python train.py --norm_eps=1e-05 --qk_norm=true --attn_scale=0.125 --init_std_o=0.0
MLP neurons of a small language model. Each row is named by its layer, matrix (gate and up: input weights) and neuron, and shows model dimensions 0-127. Each number is 500 + 40 x the weight over its row's rms, rounded and kept within 0 to 999. Numbers have three digits each. A neuron's up and down rows have the sign that makes its largest values positive.
After each neuron's rows, "fires after" lists the tokens most often just before its 100 highest values on Wikipedia text that the model never trained on.

L3.gate318:476483429488494485508474531477539473516498415556496510407503472529512483519449504416581466529492467453534489532462467458526487501513523488420478510563500505511436516484496472470471547466564476481482585518543457534574567546459528521508487537582530387491532499497501406529488513486493543543502472625445557506459484479459510516512536423504514499487505497515437525471482518550555512484518
L3.up318:521523529462382473530527530541508489492479498447500509466458566531501492499511497551494450509500448498612521538515439546458490517500517556480493502482549512528479605505460564492536491444443502497555410460507519549498469563488483573531505453480482504499548518491466483515502523527521460436518536501493491478491513397481524514500501546569449452452410461556536533488447392519449477502439
fires after: ".", " the", "1", "o", "9"

L10.gate297:475531529508427480401471461459546495559511471469453529449482468450541475488520451511488516469480470572492443486518458529495481591508526483507541492499497477480531506518511395514475569485475571519487480530540498481509530516506484568528523401481469517500505449514530439491530556513487518473466487566494553458513390533438582503432446464465574461502467474454427493541519478490491480589460
L10.up297:458485508517521458494464488483507502502535485492555511487482492472574459416551540459467467468462521601482406523519466496512503576493506453486499489575425521493500498513539517528487451482466459579429597598510489580554490546457506494496475488468457490497454533518447500495520537542450446549499517493557528523451503477472542493483475522561531545486499528472547491567502447573447448459501
fires after: " "

L11.gate243:441417507508503486526513547464512489513450473571495512486535415519462528523557456556461472489492479479571490523501507450529493530480520493522446502526436518552482488451497496485445514553534547491502493509577381535479518497496587472498519532571474464444517481527535463531459490532564533458455429525404581482527543438510475447524511501469455493413555463527516513540479532530418497456551
L11.up243:414456530430513502556432497456489470515557522488472526513491502520519515515478545492531506488458455534511448417520472487482544540581469462433474552447511501573441508548532570466489433539529439514504557499482504504441498575501433489475437476497518531553501451469489475470626437480453533507533557538513499549462496473476438506603526492515562524483498522494471496524507498543502460510452
fires after: " ", " (", "|", " in"

L3.gate194:487535492464510433545450494557544469507421458491497506472478472505438554523558463492533452527497517470517437444434533486523524551523542532517478476467606486554478526492510443476464541516455501458485453409513469529526596425529532486541462465579507541424498377576473400588500486513516489489518533529504537490503476468540500553479506461494472504507505458483512491447476468416506490476488
L3.up194:482455485489508403490519511493475464583476557474544493513482535478473461492518455494557460580481570518497482541521501457503493564521509470536448479489557452465490483409523517463540459449456471556477426436505484481352509439486541471458488414501492533460502477442512476506543494560563541577567441474535488507485467445577508547581462497467447547446442594457510436515518527469452485505504
fires after: " S", "s", "S", "M", "-"

L11.gate259:484591559483527460504432469452514481485431489544494496400505478465536537522556480480471534458483575545443509454481472494493511522520565502521516489471533439476511492520457481443415509466450504508464532474523425474492444475611510566519506458504448530484551461489548522533464563564518509465540512484501517426558476509503570619433544554524502441493456492462516489544451520476506474491424
L11.up259:514527409527528498435449560441467523508480494493499421487501571383504485461510463457511446510500519543516463479524514519524479497525466449518552534458463399489483468517520481543511549555473475509515568511500533502457509415486492567502510433457500519500480471467430509541560497412566486440533489519545569450486416431489501565475501499538496590524536551475511510463483528475508571508490
fires after: " ", "s"

L2.gate231:474550508446453487484512504595529480494526390482555578462478475474505484590526466470519495524551521544532503452504576487530538643517480485440490432453511479525510473526491445529522411515485505518519558488490456516527478519533552428495511457561473521449471417505507540514480525464495521481535582509580552518576543446522435499533461490471449526558525534512480548448519406540464588437495
L2.up231:505512570480533434531454479536450492485533473470551497545520545412495493514488473483551531511531499555481534508592491496522499587532505465525492525431523520530519420437491492516474398473466558499523537462470489556454516512528493470374522524521530432538465480519535560525521503526503469487531461498489515477479403479525495509484481549570427508471442528503480458441465425430469457492498
fires after: " In", " in", "in", " Cor", "In", "with"

L10.gate398:506531466429459415514512523515546549510514496481533506470434463417555484497497407461536451522501520458448488510519472459454547551490495569499506509511605462557400503504432495423433490467463572503503532532508499520561458523509435531524480477471514541352511504551528450548454538465470481475460547571521595469503454521523514500471507553536442499500493541494465558476473477447539492438510
L10.up398:505553503435510625493482514500527554483516548567496506469461572513515538491503450531494456488444565498500483552450449484449473504511509577477439492515491474467527514522486512470525493525490498550506565449463500540515475505482498453425446473529504453508458548419476467518524501546535537560439472494452548530480540513502491546466555463525448513437438473462537512449466447520521464485488
fires after: " ", ".", "2", ")", "0", "1"

L8.gate12:558528472481508518450446473458580505550461538570539456462475503562484548545567463485581430508425484460519441507549491504482525490467434539475536528503556465527460529470456468450526561434465502541491500518507441491549500513454511544470429497568572524503526472493557436474478475535544539456497431429507507464528495447453512477493491547426575504532479507459532524487482520455546452460527
L8.up12:425527439515531483580458462476512551470465553539488596510471471499520548442556462463528460484502512502548420554433589518453570530503499450526476458519547491469506457412469553459532510480448494530489526537475501500480415457468494563453454520556467475533438515449497505455489526544475579492515470529498530532510528523494517485531469586525531501513419474568465563518416463459508553435433
fires after: ".", " G", "s", " "

L11.gate192:517542417482453461488567503526510512427496448502473535471472541537543496465445461510510466490513387514551508476438535575524494525503478531496592484529468491533467451577480524514445529475476425439537499542491442430522519458562513481512511484391579541445554532529516566516503492527519450479470508468559488478502474487507509469458470536491504556547625573449542453460524522522464511484469
L11.up192:573537449522532428479502427564536507468501520610538560444446535530545538464505489525515546500517499472458524467502533547465479490451560498484484507445473526477481523526544527482482492597479496452566420527466489446486416493459468511530494538468494536499445487478563492552448447481590517509586558514568568520426494491459496506419481579536514477530542545424486463505520439552482498517545
fires after: "2", "1", "+", "3", " con"

L10.gate11:494523428512387520500546532433528579629482465542521492454541504426473507503483453473520518470528481531542493494480522489508526551455499484457513488530488475555497546488483501521417472467468443507502534534521483534549548472418538524472453518542547504438536519471539550517559433503474465583462495423510507492500513512533529446476478573509483551546464503451526432449541427476501475515500
L10.up11:462534523455486583592490491482495554494515495523458428464529514549491479494547460487416537493504538442532571436529439452452504531534474479531509513584434434505402526553565456457539416512512501465507580455538468523526506510508470474478492528519508485458508520442419564504504509554479507559465526430467557542505489444484520507538556510463493542491433496513481490454517499555522493501503
fires after: "1", "2", "-", "4", " ", "0"

L9.gate53:507450501484392466516444499469543468505491434507485484496421546523445479504602541567510481507433447564555466519440468583537510558447560450463558459491538484475486518455491523467525498529489497489437539559471410471517512496517529493507473434557452485478442482614472529504499423547564507489442561554515497407453560504520509502514457499510502509510508481447460472509525458453474518486483
L9.up53:521504459477511473483492478475522505493479530545475495484448505440477423400524525530550479526469506574567483478491535407518451480488569483472562512439435464495501501541532480453422515479541501429518529466474528444472423503480468524467540516451447485457477492436517468505564444492508462495482504534512473502515564575484550466539491485434458474502398453505467504454525493470507545496487
fires after: "–", ".", "3", "1", " ", "2"

L11.gate363:468494425449497542575526554453516476506568426476486563489541477501509413471559529493473478499502449491498434517469535522551473536503531493493427433497511498538480481522483481472477481557471452487485492578472423553495524475456537510477452587505536533456501491578523506538504477549535409515420510576522511487487469442559473492519462500454472546509527553471524510492538409521470477502515
L11.up363:430471435465496563452548496480474490482474471453507445559487494512483562524569578565552484414477546477444485548498559458472502533496451515466456463484506532511572458503513503543505586495490440470492591494450467458517484517482516472458462514483495465490438506486496494545523485519574507513465553517432516577538512406507491446542553493428492579456491542493564416556496504488491441530547
fires after: " ", "1", "3", "4", "2"

L3.gate192:532499500428506510454460512537529496458506492474510485464466490508554490464522416515522473431443549510526489493467527544523453521510484462479544527495458450500537517434522450503499483489514447509521579519511478465514487572440487427555511508517458548464516457555544447469484458582538551561463471495479542489540474477531511525593466506530549465520496502464487561490488482583468544533531
L3.up192:503515445440552386457472525458465569504484526475483472529461594478491474472459485470499519469528465550546477440435497540525550495534490505471513486490420497501540520524513471540564558492490465457523476540485501448434547548511459527486541416424511538534513482510541522476479481489510555534511512486442508493472459478502526535583420513501496535439550564562452475417535509542446487504512
fires after: "–", " |", "-", "\n"

L8.gate80:449491540463505499473464511461499462563504533438510531501534515472506511583491496516464500466545472446531473499509503503477489463565472420469535504554500429554525505517528511493428404530449433428564517591476547503485504465490528467620484518553470526547504499504427474505457541580571439529538479486485457564472486500494500478513485468492563572580539482521426529492475494527537506438466
L8.up80:461499508424483477471553587504504432566486468489557513517474495564429485511531468550511491521540500529523506436467578461558503486534521514405541521542497519511505466503532485614526452459415503473526526523523481529515546487468522527469404474521434548516440510504525537444537430462473461492527505436474476468516433522478587531489441472490533587531508444528423440472553460493528398478486
fires after: "\n", " (", " Released", " Label", "-"

L9.gate406:503522532498488483470517486521519486500485543592459497516571462465506465437596496505498496511472448544514477490513530472465485515478508526524494533582453488527530474497494461508465474537532537476522481524523438477490513495545463486498542469496425499436558525538614550480517458550572529493522478486413498468483511525517539549454520541474515426477614544493482510517530454481486473516495
L9.up406:484494474495486485500489483495540549493537527558552512478528423449514492550515555470542479515536495420493497543580444511561554475501550444511379562497534490541454560555596563505455537563487450479496456479505503489462455471472481503540520477500544461412424492481438526513458501476446494457546542454520537447450500518550481450526569538445519523520523463506532518466538494464454515487501
fires after: " ", " (", "3", "1"

L4.gate116:517452574509493508475568531458581493564499424508530567463513498487473471548576573526530505415531431467552459454468520570443408493441462533532461533500589484523514546533467475511460493521508478495450495586513457488521498420554574460544539499537418463455499459563490538560470517513513480538480536581566526515528531453504553503477571499504504533522488463505505511414504462476507544556498
L4.up116:555406535568488533428531483521487455519522446560538500537534484478554468466548451511439462493454444548576519376524526500524424504538434458455444558506503525445491463588471528417485567497492486463516505557476520489452486531557517523549488446527473547494483455484533503513544489493476537557478520486532496560546472578571533479470537395481518576513449476519459536446525482460493490434538
fires after: "1", "2", " do", "0", "e", ")"

L4.gate263:454562506461530502475546531532538468519512477499503504501440518509554469526469443509488501518525446606407499546492542494479494495476484473523433491506492477491515459537500484536497506634546522482475516508522494509476570488529535563523494494516524572483410485565471549522519492410474469502554565488501509531457443469420490477444433432544499519519569545456465516418514420452525570553485
L4.up263:509560496547534457522464426468528549464518485467482505495487539472488500511509412509507465493537491536431441499475513520498511528545488514499364535591600547470472524505505558597536501527522578459538527460487455508452499498487594453512495473434526513460556528489497559494402442459589512449502549436471443489480511448552484522453511578519474429510476508552548469560440551551484512556486
fires after: " in", "ul", "ta", "ci", " In"

L10.gate204:564472445455514460424501535413510496482565465555530538495505514507524502487413556448435440463571441517496457438513543516473440452502525466500500459443414540561483551563451493491475497531471492421462539549509517525526528518553452467569567537483468504486507473507504509575499507461493469478526516486546502453512539493587515528485575480506554559536513442509544532509542525459519514507500
L10.up204:435491545547443485498420501469507488536526546477554558498530481497552534571445504542445565594510460532558497500489483452593529473520515492490467532492453504476521446563476458463504527527514514495472531511546459585523494523480510472548554551522494512473442460425461426501435459489517473503552519582569493495586512550508468500526573455575557603520435494486505568559494506519472456475487
fires after: "2", "1"

L10.gate299:503515495564519466533489518476485544558454468432519481526516462443488512501526435433511486478539578540540474457486492464450454470542539540536472560495464544544443508462495410454442423475530471481475441591574498440530498505527475456495456506513510494477484500553556457567494495516559394482463535494526484485446422501519532463479525461456540457519517560434539569461500444511465471508538
L10.up299:491489499541443502479465553523581533531496515494476519469437451493456528499549503447447524467552514579458532480483463467440497473592631538530467434543488504446509522490494405541513503549463522509521522522524474473505543453495466414445538547518498569541470534519452516565470539539498498491494543517482527577417493502488458509546469440555495505513492543509551536486534476461506488536511
fires after: "0", "7", "8", "6", "1", "4"

L6.gate315:553536547450444471483461498499534468528521451480473558482468527443509483529490480484455544485463454480545516467572462490500459497513422450520435526493524482553484539534540403502437546488489492442468507507497502445536452432522501525501543527481541545519469405508557468460470442607521534480501470525483518460474493463508543483538524493509498541515503461446489531503542551435461503465466
L6.up315:504509482491477476506462488549496588539518471465476473506478491583560478481511511444441449516487416448444533442503562472503523490540425498511470504527443504412529475465515513511525564504481449468517524512579530537492499492559525565490511479458476513548503457541573456486480395485512500499466499498522506476458498551586472492428562490471471577492472490477472542453483554479449455485507
fires after: "1", "2", "\n", "The", " "

L4.gate146:477503548528465505558501496497529401508534470529527506450499494471529456512530404472494403516547476473513489461458531454453541483513451477565548484487554506513528451503544551497498483609475573511479560499477503507510487451572543414476499518523483593497461493573523549540529492536489452573429594508496523462549491489491495482501442472468450479500521430624518494460484462495562582546506
L4.up146:468592501473560500519550537565521480491479472465509536498487530465448533510510438507506467500568528494586603494519500508558502498535447468443562557495540503481429476484514490497488455487486556487469529524480513508473486490526507526472532537497558519433508477474492480493463516464486479469547500522574522517559530480492522493447538431557445488456588536548525488491509444382469552524486
fires after: "s", " in", " con", " In", " Con", " de"